MLP neurons of a small language model. Each row is named by its layer, matrix (gate and up: input weights; down: output weights) and neuron, and shows model dimensions 48-111. Each number is 50 + 12 x the weight over its row's rms, rounded and kept within 0 to 99. A neuron's up and down rows have the sign that makes its largest values positive.
Before each neuron's rows, "fires on" lists the tokens most often at its 100 highest values on Wikipedia text that the model never trained on; "fires before" lists the tokens most often just after its 100 highest values on Wikipedia text that the model never trained on.

fires on: "eng", "uk", "aj", "ang", "ak"
fires before: "th", "u", "e", "a", "i", "al"
L4.gate20:53 48 51 67 62 42 58 35 55 39 38 34 37 48 60 55 51 19 58 51 69 68 35 43 46 51 73 35 39 49 40 37 44 35 44 56 55 47 47 44 71 37 46 55 66 37 60 47 62 41 54 43 57 56 68 58 46 39 31 58 45 56 51 52
L4.up20:26 65 61 48 24 63 42 42 50 33 50 47 50 33 59 50 20 54 45 59 46 57 35 46 59 55 45 41 63 55 40 43 39 54 55 52 61 53 61 79 54 59 49 44 46 59 48 53 78 40 43 52 40 41 40 49 46 38 57 42 43 67 53 53
L4.down20:42 53 36 63 53 45 31 47 57 46 42 55 84 63 56 60 44 53 44 53 47 31 56 62 38 39 41 70 70 41 44 47 46 65 51 31 32 38 48 48 74 50 47 59 49 42 44 47 48 46 67 69 35 50 50 67 62 40 61 52 55 28 55 51

fires on: "vel", "v", "pl", "act", "ro", "ap"
fires before: "op", "y", "oy", "ision", "an", "ic"
L5.gate334:43 72 63 75 69 49 62 57 49 57 48 60 42 38 64 36 24 63 53 65 57 57 44 65 22 64 45 52 48 49 33 53 49 67 56 28 48 37 50 35 32 66 46 56 48 45 55 44 45 40 34 52 66 45 50 68 29 55 59 37 52 70 45 60
L5.up334:23 40 56 72 64 35 31 39 47 57 70 48 61 44 54 43 53 57 57 55 32 46 43 56 49 60 50 51 54 42 49 38 73 56 45 69 47 37 37 45 40 54 52 57 50 60 64 30 34 48 72 51 64 54 55 49 44 55 65 42 43 55 50 46
L5.down334:55 52 46 51 46 56 74 75 51 54 69 46 67 49 54 26 49 55 28 50 45 63 54 52 66 38 49 65 34 49 55 51 43 41 49 50 43 47 43 44 44 46 60 34 31 62 51 50 52 46 57 56 57 67 64 42 38 51 42 44 57 53 38 58

fires on: "ro", "ou"
fires before: "ther", "ad", "te", "wn", "is", "d"
L2.gate129:41 58 56 58 36 57 65 44 56 35 30 29 54 49 54 37 68 52 65 75 68 39 46 47 45 42 37 61 55 50 40 61 47 42 57 40 49 40 65 55 80 39 45 59 35 48 48 58 57 56 73 48 41 53 57 31 42 54 56 51 58 49 60 47
L2.up129:49 46 51 65 37 60 86 35 45 56 38 52 35 59 58 68 51 56 53 58 40 51 70 65 41 65 65 55 34 35 47 59 58 52 62 60 45 38 69 71 76 48 43 25 44 71 78 50 28 50 59 65 43 44 33 31 43 51 58 57 61 56 54 41
L2.down129:52 51 50 48 59 44 51 68 58 41 68 48 37 45 43 49 53 50 73 54 76 39 27 32 60 26 39 44 58 57 42 59 31 30 72 62 46 46 34 49 40 65 63 21 44 20 55 63 67 58 53 71 58 41 50 39 48 50 41 45 39 51 49 45

fires on: "it", "g", "ar", "ug", "ir"
fires before: "ect", "al", "ac", "g", "is", "end"
L6.gate245:41 44 32 53 55 69 33 72 68 47 58 53 38 60 62 50 48 43 55 47 57 49 46 40 68 47 50 49 39 40 64 83 41 43 71 34 43 43 39 51 55 41 52 43 60 52 53 51 54 45 32 61 54 49 51 40 34 48 46 47 61 43 62 61
L6.up245:73 41 41 47 57 71 47 54 49 67 38 49 38 48 42 51 33 50 43 23 60 52 63 65 57 64 54 59 60 55 39 69 36 50 76 49 44 47 36 53 54 60 52 58 51 52 59 29 64 34 53 53 63 37 30 79 53 60 32 31 61 51 41 92
L6.down245:63 53 44 57 38 69 53 40 44 49 56 65 49 53 49 58 37 47 57 49 44 61 38 76 31 52 52 45 53 66 50 40 70 55 65 32 58 49 63 63 39 59 48 58 51 52 23 55 61 70 62 57 72 34 43 72 41 43 67 44 61 55 45 69

fires on: "os", "ro", "ail", "art", "vel", "av"
fires before: "op", "s", "ment", "ing", "y", " An"
L6.gate288:48 69 62 51 65 26 51 47 63 60 50 44 43 47 42 40 39 48 59 66 46 62 47 42 55 57 46 24 51 53 23 59 45 31 45 55 54 46 44 52 73 36 36 58 72 34 54 63 30 49 30 42 56 48 45 39 32 49 55 38 71 66 47 49
L6.up288:54 48 47 51 72 24 63 66 52 45 76 31 38 63 38 37 44 47 49 59 35 49 49 66 52 71 40 40 49 49 47 48 60 41 47 79 45 38 40 49 54 59 59 56 48 49 54 61 45 25 33 49 42 47 52 64 47 44 52 54 46 61 38 40
L6.down288:48 60 62 50 59 49 58 51 50 57 57 50 53 45 57 43 47 58 42 54 36 46 56 44 36 51 39 61 66 55 56 43 67 39 55 62 40 61 38 32 55 48 38 36 48 69 46 45 59 64 57 62 38 34 41 47 45 70 45 33 45 50 65 23

fires on: " |\n", "ia", "[", "ub", "^{", "97"
fires before: "|", "b", "(", "k"
L2.gate222:29 71 71 42 63 35 45 74 37 52 45 56 39 54 61 61 65 45 44 55 37 45 35 68 47 46 33 43 54 33 38 62 54 44 56 60 36 33 52 47 53 58 46 43 37 55 58 54 47 48 47 36 55 39 50 44 35 55 34 63 51 40 72 46
L2.up222:40 74 68 66 67 47 53 44 25 49 48 63 40 42 53 43 54 43 56 77 48 42 48 63 68 65 43 31 57 35 68 59 67 65 51 59 37 60 37 49 52 54 47 49 57 55 54 56 55 61 66 33 34 54 49 45 47 39 50 67 66 39 46 54
L2.down222:57 55 50 74 25 39 44 59 21 43 28 44 52 36 44 54 65 56 60 58 60 35 57 30 33 43 40 25 49 66 30 38 41 59 47 51 50 59 41 56 73 62 43 53 45 61 64 58 32 60 53 52 70 57 67 68 30 66 41 64 46 48 58 61

fires on: ")", " of", "t"
fires before: " |", " |\n"
L5.gate101:51 46 38 49 55 62 64 52 70 38 60 63 45 54 31 26 58 41 42 41 45 63 53 53 31 38 53 49 36 63 53 33 62 47 51 67 49 72 63 37 59 58 52 40 58 41 30 45 56 47 40 31 46 53 64 71 56 71 35 51 56 71 59 62
L5.up101:51 49 62 58 44 52 37 61 50 42 53 72 40 52 44 72 69 52 28 44 34 53 49 65 31 48 48 54 45 73 65 48 53 48 49 66 56 67 39 13 72 56 49 35 64 30 48 45 45 50 50 52 50 68 44 62 58 49 47 52 67 40 31 43
L5.down101:54 28 67 60 51 28 57 46 43 66 55 41 43 55 49 58 50 58 67 54 44 56 53 66 44 48 57 39 48 47 49 53 54 36 53 26 54 67 61 35 59 55 34 38 54 70 46 40 49 50 59 41 69 60 65 40 41 61 52 31 49 49 64 46

fires on: "oin", "over", "ain", "in", "ur"
fires before: "ed", "s", "ing", "p"
L5.gate120:32 50 41 55 57 56 61 52 65 38 34 31 58 43 41 29 60 64 32 65 42 41 44 47 50 43 47 69 52 64 46 35 55 45 46 62 67 57 29 39 62 44 46 61 52 72 53 68 44 48 55 46 52 62 65 42 52 25 53 65 60 60 76 53
L5.up120:62 36 52 60 70 64 57 46 29 28 58 26 63 66 45 43 48 53 52 44 52 47 49 52 63 59 62 52 41 59 32 28 69 53 36 61 71 38 50 57 71 67 43 35 58 48 38 68 55 46 29 47 44 60 39 55 30 58 65 68 32 42 24 58
L5.down120:36 55 42 35 44 51 48 60 47 37 54 45 64 62 35 52 47 34 50 56 63 28 43 37 40 37 33 57 65 40 34 49 41 52 55 68 59 55 27 44 33 65 64 55 35 68 74 42 59 47 49 42 36 81 55 54 59 50 35 43 47 41 54 30

fires on: " rele", "le", "re", "h", "e", "ch"
fires before: "ased", "ase", "as", "g", "c", "n"
L6.gate244:36 64 69 57 64 54 57 18 30 57 40 55 28 56 47 57 62 60 40 68 44 48 56 56 28 58 69 24 52 65 38 42 64 49 71 50 34 58 58 65 53 49 29 54 35 40 58 54 56 56 55 45 62 46 35 65 54 75 44 47 49 54 58 49
L6.up244:50 33 53 51 51 62 36 47 33 44 64 44 36 65 49 51 48 31 51 51 48 67 72 46 60 48 59 38 54 69 42 45 50 60 53 32 44 59 50 47 57 34 50 51 49 51 24 49 65 48 34 46 74 58 35 43 50 56 60 36 46 59 57 27
L6.down244:43 47 40 53 43 64 46 58 44 51 36 66 45 55 56 61 48 34 65 44 41 54 59 78 74 40 36 57 68 55 44 54 29 39 47 57 43 50 50 79 41 52 51 42 51 41 50 50 56 38 27 51 41 40 55 53 62 59 53 55 48 57 40 47

fires on: "t", "ep", "b", "et", "ist", "stit"
fires before: "ent", "art", "ut", "it", "ro", "end"
L5.gate30:50 69 47 22 60 48 39 22 70 28 53 46 42 55 57 57 50 54 30 34 58 43 55 60 47 39 52 27 49 38 51 44 68 47 49 48 55 65 53 54 54 63 55 51 51 52 55 57 47 30 44 36 27 42 46 38 48 65 70 36 38 66 76 43
L5.up30:51 49 54 52 47 60 69 48 59 30 65 63 37 56 28 62 50 58 42 41 72 68 23 54 41 50 42 53 51 32 57 45 20 43 66 61 80 60 53 50 58 33 39 50 70 47 44 61 40 41 34 25 34 51 29 60 40 52 46 43 39 53 55 56
L5.down30:48 41 58 38 45 46 73 47 31 31 66 41 39 55 52 47 56 65 42 42 32 53 48 43 52 34 46 55 65 38 48 52 43 28 41 42 44 46 53 68 51 34 34 62 43 37 58 66 53 59 41 44 65 53 69 57 43 55 51 58 56 40 52 72

fires on: "if", "f", "ound"
fires before: "fer", "ied", "f", "orm", "y", "er"
L2.gate365:29 49 29 50 69 50 35 55 60 51 65 70 40 46 42 59 64 36 32 60 60 42 45 30 57 31 54 52 69 39 41 64 56 54 38 36 71 35 71 21 55 50 46 48 45 53 40 65 46 49 61 43 66 45 63 42 43 49 60 33 64 44 53 38
L2.up365:39 26 52 65 66 65 15 52 31 42 76 54 42 30 40 56 35 36 39 53 41 55 56 52 28 48 25 37 52 39 39 50 48 64 61 58 29 72 71 60 56 42 68 63 34 58 52 34 28 41 56 48 57 55 55 32 24 63 49 61 36 49 53 54
L2.down365:50 53 72 53 45 37 52 68 54 53 84 53 41 53 60 55 53 65 34 66 45 23 49 35 51 49 49 44 41 48 53 51 65 59 65 50 54 63 82 58 46 57 19 29 53 28 48 57 57 51 58 59 67 53 54 55 64 44 49 37 44 37 54 45

fires on: "ou", "ad", "ear", "[", "ull"
fires before: "d", "is", "ther", "l", "ise", "ch"
L2.gate82:47 41 38 62 35 56 68 32 31 55 52 49 56 31 44 55 53 44 74 46 68 33 50 58 26 51 55 45 57 50 53 59 65 50 56 73 47 36 39 50 61 52 35 44 49 56 44 56 45 64 58 46 46 35 59 55 36 49 68 45 47 62 62 48
L2.up82:56 54 69 36 45 36 45 42 37 55 33 72 37 44 41 43 62 44 75 70 37 36 50 52 38 74 51 49 59 47 38 72 45 38 63 27 45 44 44 46 46 47 37 46 44 49 55 58 49 61 54 40 30 34 49 29 50 63 59 45 59 47 40 59
L2.down82:51 58 37 40 42 41 31 76 48 51 65 65 54 58 64 53 57 48 46 47 49 51 39 34 63 47 29 19 56 49 46 53 63 31 51 77 52 47 48 24 40 33 40 25 32 33 17 53 63 44 42 46 68 47 46 70 55 48 45 59 49 64 57 59

fires on: "orn", "il", "uring", "n", "ied"
fires before: " ", ":", " the", " in", " l"
L4.gate311:40 73 43 49 60 53 43 63 51 47 41 55 62 46 62 46 61 37 51 46 47 51 41 58 17 80 34 67 61 45 56 48 58 37 54 38 42 43 60 53 51 64 46 71 32 44 57 36 65 32 41 37 55 37 40 58 28 45 55 36 57 64 57 51
L4.up311:53 56 36 44 59 53 53 41 44 37 60 64 53 33 35 53 64 61 43 54 46 54 46 68 32 46 55 63 61 75 57 49 47 53 57 40 54 39 47 31 60 47 61 34 59 36 50 74 58 55 70 52 43 50 56 43 60 86 69 58 62 53 60 48
L4.down311:51 58 46 43 49 45 50 47 65 59 55 50 69 50 56 41 43 67 35 26 46 51 44 63 41 39 30 62 71 54 60 57 55 49 37 29 49 61 57 34 60 54 40 53 54 59 47 47 50 52 41 36 43 30 73 71 59 73 68 65 52 48 60 63

fires on: "re", "it", " rele", "ue", "le", "oc"
fires before: "ased", " to", "le", "al", "as", "ase"
L5.gate312:73 47 58 45 47 33 28 66 53 42 71 52 45 76 58 56 47 37 46 51 45 52 52 74 46 69 55 53 62 65 27 36 56 50 33 53 50 43 26 68 63 51 49 54 38 48 69 60 48 39 70 29 61 34 35 40 30 43 45 53 50 44 65 33
L5.up312:41 48 69 57 59 62 53 45 50 33 51 34 48 44 74 33 58 49 59 42 36 58 52 56 49 49 45 42 51 53 43 26 66 28 33 46 50 48 37 48 59 57 24 53 37 46 60 52 59 36 45 61 51 43 38 31 61 51 48 20 47 47 36 54
L5.down312:58 33 44 33 35 62 46 41 55 40 65 42 44 44 61 55 55 29 46 50 34 59 53 53 57 66 33 45 61 61 69 40 72 47 48 57 66 62 52 58 44 59 33 49 39 42 21 39 64 30 36 50 68 71 58 50 50 71 48 63 53 30 51 50

fires on: "st", "a", "as", "em", "ass", "ro"
fires before: "em", "use", "ion", "ss", "pt"
L4.gate201:35 40 36 54 24 37 54 59 53 56 39 25 35 46 41 38 58 49 43 35 54 64 44 61 51 49 54 29 63 56 38 50 56 36 47 51 60 47 27 35 44 29 60 48 41 56 63 42 27 48 61 61 42 34 50 39 38 53 52 37 60 38 62 59
L4.up201:55 30 50 51 51 46 52 37 32 43 64 38 41 55 52 44 50 50 66 56 47 26 55 45 48 33 35 85 66 59 48 37 68 63 52 42 44 55 31 41 25 41 47 54 47 60 48 37 31 65 65 51 38 73 43 41 50 50 68 63 51 48 54 32
L4.down201:45 44 28 53 36 44 49 46 51 52 46 42 54 38 37 65 42 52 29 76 67 44 45 49 51 48 22 48 50 37 59 46 51 37 49 37 44 57 25 42 42 62 54 49 69 65 50 58 38 45 53 67 39 67 56 35 48 49 31 48 34 73 54 54

fires on: "all", "ill", "ap", "u"
fires before: "ed", "iam", "er", "ing", "n"
L2.gate73:34 59 37 54 49 29 42 41 39 44 35 47 56 45 44 65 40 59 33 61 40 56 20 47 64 59 40 57 57 43 39 52 67 40 42 57 58 64 54 21 56 48 47 40 61 54 47 48 41 41 61 35 44 29 53 73 41 39 33 45 67 50 71 47
L2.up73:46 41 61 31 68 41 49 39 39 49 31 51 45 60 50 60 61 48 52 53 57 58 57 54 60 53 30 58 55 51 36 50 69 56 62 74 46 48 45 56 61 42 60 74 58 39 57 36 43 39 47 48 59 58 59 52 50 21 51 76 32 43 48 29
L2.down73:59 70 50 61 73 69 52 35 31 68 17 44 50 50 50 54 38 44 38 43 52 41 40 41 36 44 52 56 39 54 56 63 59 44 45 35 49 42 38 58 46 37 34 33 39 72 51 64 47 75 76 60 56 46 39 35 52 56 54 30 51 52 60 73

fires on: "g", "ar", "r", "c", "ver", " He"
fires before: "al", "is", "ist", "ac", "les", "end"
L6.gate327:46 57 47 48 63 54 32 47 84 63 39 45 56 70 64 54 50 58 46 38 46 60 32 66 62 35 62 46 66 58 60 43 60 47 46 44 37 44 47 39 49 49 39 39 40 41 56 54 32 39 42 46 51 57 43 56 54 70 44 58 58 33 46 50
L6.up327:60 57 60 31 49 53 26 52 70 67 40 73 64 57 47 56 46 59 46 30 56 56 60 46 41 39 33 54 59 46 59 52 61 52 44 45 73 56 62 75 54 50 59 37 46 60 62 52 50 42 58 42 52 49 63 42 53 64 44 53 50 28 63 40
L6.down327:54 65 42 50 37 48 56 55 43 81 56 46 47 57 55 61 53 48 41 49 69 53 45 49 26 48 66 55 65 52 51 50 46 38 50 38 48 54 60 48 56 39 50 52 46 28 60 32 61 58 55 67 65 67 69 63 47 55 66 48 32 44 68 54

fires on: "y", "ab", "uk", "iz", "es", "im"
fires before: "e", "i", "a", "ly", "u"
L5.gate382:48 49 50 73 43 51 51 49 58 59 22 43 34 55 59 35 68 23 54 64 58 65 48 50 43 52 79 37 84 76 47 58 56 64 45 68 60 43 65 57 35 48 52 65 36 35 66 61 50 42 52 39 29 42 40 73 42 55 48 59 33 51 48 43
L5.up382:36 42 80 48 56 48 75 38 40 53 29 46 45 63 32 36 61 56 52 79 44 44 62 54 46 43 56 24 46 42 46 43 71 65 60 68 68 38 54 44 57 54 41 16 53 52 32 71 60 50 59 52 54 54 62 57 41 57 36 49 67 38 57 61
L5.down382:56 55 46 37 36 52 84 53 33 53 28 45 40 37 46 33 49 51 42 58 51 55 43 44 37 45 47 42 52 48 42 59 44 78 40 44 53 31 62 83 54 71 48 50 41 47 52 60 54 19 46 61 39 76 68 61 55 68 49 48 68 58 36 42

fires on: "p", "ol", "ec", "stit", "ac", "ro"
fires before: "ut", "ts", "t", "v", "u"
L5.gate38:61 48 46 51 70 70 50 29 49 51 41 44 49 62 56 64 45 20 49 41 39 55 44 44 28 57 68 61 50 70 45 41 49 35 38 70 67 61 47 48 38 31 34 37 46 40 67 56 59 37 22 38 53 62 67 46 36 68 65 25 62 43 46 60
L5.up38:67 47 58 24 58 43 62 31 54 57 55 39 59 67 56 48 58 63 47 57 41 31 55 62 37 73 56 79 62 47 50 30 49 63 31 55 46 51 58 36 60 43 44 60 52 39 65 25 45 50 30 44 53 48 47 60 33 63 67 68 43 43 50 56
L5.down38:16 64 51 63 53 69 51 35 37 36 49 53 55 60 64 34 56 42 62 36 47 37 42 60 43 57 38 31 41 36 62 40 44 61 50 65 51 61 49 54 48 38 44 49 48 47 65 38 68 53 49 61 47 77 49 70 71 55 65 69 55 51 52 45

fires on: " As", "ent", " Ind", "s", "uss", "ov"
fires before: "ian", " of", "y", "h", "iet", "o"
L5.gate14:45 57 79 86 63 38 51 45 52 43 73 51 54 47 45 57 48 41 19 57 38 57 69 51 68 34 36 48 45 46 43 53 54 62 68 36 23 52 49 36 58 42 33 39 51 48 63 34 66 61 37 62 50 46 66 52 42 51 44 65 43 55 59 43
L5.up14:50 54 67 73 38 56 52 73 53 67 60 47 55 47 68 59 26 31 43 18 54 52 36 49 54 51 62 38 45 61 65 31 72 29 50 40 48 38 57 25 42 52 42 58 46 29 63 60 58 36 63 56 75 47 47 41 41 56 48 79 72 30 48 41
L5.down14:50 54 48 46 47 67 47 52 55 59 32 47 36 41 57 51 55 42 48 54 41 48 46 36 57 72 53 40 40 49 65 43 55 57 68 50 50 61 27 59 58 78 46 33 56 34 62 64 47 17 61 49 53 52 71 70 41 41 35 63 34 49 46 61

fires on: "ep", "et", "H", "h"
fires before: "art", "ail", "erm", "end", "l", ";"
L4.gate126:47 48 49 69 47 38 57 49 55 48 53 82 57 58 37 41 37 47 40 43 54 59 35 51 47 51 63 43 47 71 52 62 38 69 48 42 56 72 40 34 42 71 60 49 56 52 34 56 39 53 62 53 45 35 41 52 11 69 61 39 54 66 54 48
L4.up126:45 55 40 41 44 52 53 62 52 53 58 52 71 71 35 34 46 44 62 53 38 37 38 60 56 58 26 58 64 37 36 40 51 49 65 49 34 42 45 46 64 46 50 50 53 40 58 53 44 61 75 52 39 55 77 37 50 33 64 53 46 54 35 48
L4.down126:29 43 67 32 60 56 66 58 61 36 49 51 51 41 58 72 38 74 56 29 75 72 51 50 63 58 53 43 40 52 57 67 37 59 75 54 71 35 44 57 44 40 55 58 69 47 56 62 50 57 46 29 35 61 49 68 52 45 65 46 66 50 50 61

fires on: "art", " Part", "ant", "ric", "we", " War"
fires before: "z", "k", "ment", "y"
L2.gate338:69 42 44 59 56 65 56 67 52 37 38 29 24 53 48 53 55 22 79 69 41 58 27 52 49 45 58 67 35 38 58 45 56 36 41 38 34 65 39 36 41 53 37 62 42 38 49 53 60 55 37 41 69 38 52 35 45 54 39 69 67 39 45 44
L2.up338:64 43 50 26 37 32 59 40 35 42 50 50 38 71 49 57 45 33 44 41 51 50 66 48 26 41 34 31 62 70 59 54 64 52 49 27 46 59 45 32 39 47 45 58 65 59 50 47 42 73 66 62 33 59 63 45 52 39 43 53 64 52 55 74
L2.down338:67 35 58 53 36 57 66 71 39 61 43 55 56 37 31 38 42 64 43 55 70 63 36 50 53 54 75 33 56 63 57 50 46 61 60 63 30 52 34 47 54 68 44 55 37 45 54 61 43 49 79 44 25 45 54 27 48 63 53 54 43 48 52 38

fires on: ")"
fires before: " |", " |\n"
L5.gate177:39 34 48 66 43 61 63 50 65 46 50 34 56 78 49 39 48 53 46 48 57 40 33 68 38 48 32 68 21 42 69 67 72 56 43 61 42 50 39 40 43 54 58 47 42 55 59 55 43 56 80 42 42 55 52 59 56 48 43 48 28 47 59 51
L5.up177:57 43 53 39 60 48 52 77 73 54 60 57 53 76 46 65 13 64 30 54 50 15 38 47 54 64 58 53 41 55 52 40 47 38 45 76 44 42 47 55 45 65 68 47 73 59 48 42 65 66 31 65 61 58 47 53 41 59 59 60 54 49 62 60
L5.down177:55 38 56 33 52 34 57 48 56 39 45 60 63 51 46 49 44 42 51 46 34 45 47 53 61 69 66 43 69 40 48 76 55 65 51 53 34 59 83 49 59 31 42 63 53 62 40 49 60 27 56 61 59 52 51 42 65 55 54 46 48 31 52 43

fires on: "u", "l", "il", "x", "eng"
fires before: "t", "th", "ter", "ish", "ted", "ts"
L6.gate56:45 45 73 62 57 37 49 58 51 38 50 46 66 66 60 60 40 57 41 68 46 45 72 82 30 46 77 51 60 55 48 43 55 62 59 60 47 51 39 55 60 35 52 39 45 49 59 62 49 85 45 66 74 35 49 47 55 49 52 58 41 43 63 38
L6.up56:49 42 62 32 49 42 46 45 47 32 40 49 49 50 79 76 60 59 37 51 43 67 68 39 43 47 57 58 36 53 31 48 47 56 21 30 69 40 49 70 45 43 61 57 47 46 35 36 61 52 55 53 52 33 65 53 49 47 55 70 34 64 52 56
L6.down56:27 31 56 49 62 44 58 43 45 47 42 44 69 62 56 48 56 67 62 52 38 73 36 63 38 44 36 68 40 23 52 53 40 25 39 41 39 51 50 41 31 51 49 52 61 57 59 31 20 57 48 45 44 51 60 41 42 40 43 55 56 32 40 45

fires on: " Fran", "ran", "mer", "s", "man"
fires before: "ce", "c", "k", "erv", "ge", "ine"
L6.gate10:46 53 50 50 44 61 45 34 38 76 49 49 30 54 53 51 37 66 66 61 50 59 55 75 60 34 53 35 47 42 34 64 51 46 48 45 52 51 33 52 59 56 54 29 51 35 58 66 38 49 35 51 32 61 50 33 33 42 84 60 57 47 45 38
L6.up10:39 61 53 44 55 39 39 43 31 43 52 66 56 42 39 44 41 49 64 25 43 44 49 54 58 45 63 45 54 24 69 75 83 30 37 47 46 52 39 53 33 59 50 40 48 59 62 61 59 45 52 72 39 53 63 29 58 44 67 38 33 52 54 55
L6.down10:50 46 37 55 32 44 50 78 59 50 54 33 60 21 46 49 59 50 73 72 34 43 42 51 58 42 36 54 69 26 50 45 57 49 36 46 56 51 22 52 59 56 58 50 55 60 49 57 40 53 62 44 57 24 78 45 60 41 32 57 50 42 44 68

fires on: "n", "rit", "ell", "inn", "ric", "ro"
fires before: "er", "ing", "ers", "ten", "el", "oun"
L4.gate200:58 45 59 69 24 48 35 48 42 54 61 45 43 77 49 69 76 62 55 63 26 62 40 48 61 55 45 43 53 52 40 43 50 36 43 47 32 38 39 48 43 58 27 23 58 35 68 48 54 60 59 43 54 62 68 34 37 50 38 50 54 35 80 51
L4.up200:53 48 41 38 45 40 48 63 39 64 40 71 62 46 53 46 64 42 10 49 45 51 46 68 50 45 37 31 53 49 41 52 62 53 54 41 63 61 35 62 34 57 54 40 62 52 61 48 59 47 32 60 46 70 61 51 52 38 47 65 39 64 55 45
L4.down200:55 54 57 36 47 46 48 72 45 45 53 51 65 50 59 52 63 73 40 61 20 36 60 48 52 59 45 53 76 58 67 41 62 54 46 66 50 57 53 59 52 63 43 44 45 43 44 63 68 76 47 57 63 57 71 31 75 35 40 46 19 60 63 56

fires on: "ic", "ap", "ad", "n", "ac"
fires before: "ing", "er", "io", "ers", "ial", "an"
L4.gate63:25 43 66 47 62 59 45 45 56 70 40 27 49 51 33 38 75 42 65 77 54 51 47 27 48 50 47 51 55 62 53 46 33 59 40 51 59 47 49 54 60 52 55 44 43 40 77 52 59 49 34 49 65 77 58 55 38 64 45 71 67 51 86 18
L4.up63:40 28 58 28 41 58 56 19 69 36 44 78 54 57 33 55 73 44 26 48 28 21 51 46 54 58 42 36 61 44 55 39 50 67 62 46 35 70 32 49 52 45 59 44 52 27 74 46 65 38 36 55 59 71 52 61 53 21 46 30 24 70 74 33
L4.down63:59 40 45 36 33 45 46 44 71 49 51 67 57 65 56 46 38 36 39 51 63 77 37 65 57 62 29 74 34 42 61 64 41 43 56 40 47 52 36 48 51 40 57 24 56 45 68 55 31 52 41 48 52 46 74 49 42 57 47 59 50 57 57 39

fires on: " le", "h", "H", "un"
fires before: "t", "ft", "g", "av", "ar"
L5.gate316:31 53 60 65 53 44 42 44 45 49 44 46 12 52 73 34 48 50 31 51 54 62 46 52 38 58 54 32 55 63 31 81 52 45 47 55 32 57 45 62 43 31 47 35 59 51 64 56 46 68 58 49 53 66 29 49 38 57 55 65 52 68 56 64
L5.up316:28 60 44 53 39 75 52 46 38 64 57 58 41 50 50 63 55 50 49 40 58 43 69 61 52 60 49 47 64 47 43 69 30 43 49 59 44 81 63 47 43 48 51 37 43 42 31 68 46 51 44 53 64 42 72 62 47 53 65 26 53 49 15 55
L5.down316:26 43 46 30 70 80 43 55 48 40 56 53 36 65 69 53 40 52 48 51 12 56 47 66 58 52 46 43 52 43 49 53 28 62 61 38 44 49 33 32 34 47 38 68 63 62 28 48 57 59 42 61 43 44 40 44 34 52 40 38 64 38 43 48

fires on: "if", "oin", "il", "ex", "ron", "ir"
fires before: "t", "ts", "ied", "ted", "y"
L5.gate242:43 42 53 44 79 30 45 46 52 37 56 44 35 35 64 52 59 64 41 44 53 43 47 59 56 37 61 49 56 42 20 70 35 29 51 55 62 66 53 52 67 40 65 58 34 35 65 45 49 42 36 64 50 44 43 63 60 55 53 67 68 55 54 45
L5.up242:44 56 58 29 59 48 58 57 45 36 76 14 38 51 47 53 38 43 34 45 36 32 60 57 56 38 55 48 47 48 48 67 54 48 45 50 40 53 53 62 58 32 46 70 46 41 50 48 63 42 61 77 57 35 29 31 63 58 50 40 24 61 51 53
L5.down242:44 36 54 47 54 69 40 56 54 29 59 62 67 58 52 67 39 42 47 63 33 45 41 53 53 57 50 56 51 35 51 55 44 59 47 52 63 56 42 45 39 63 52 63 59 34 29 40 41 58 70 74 57 54 59 80 54 48 61 57 47 36 59 56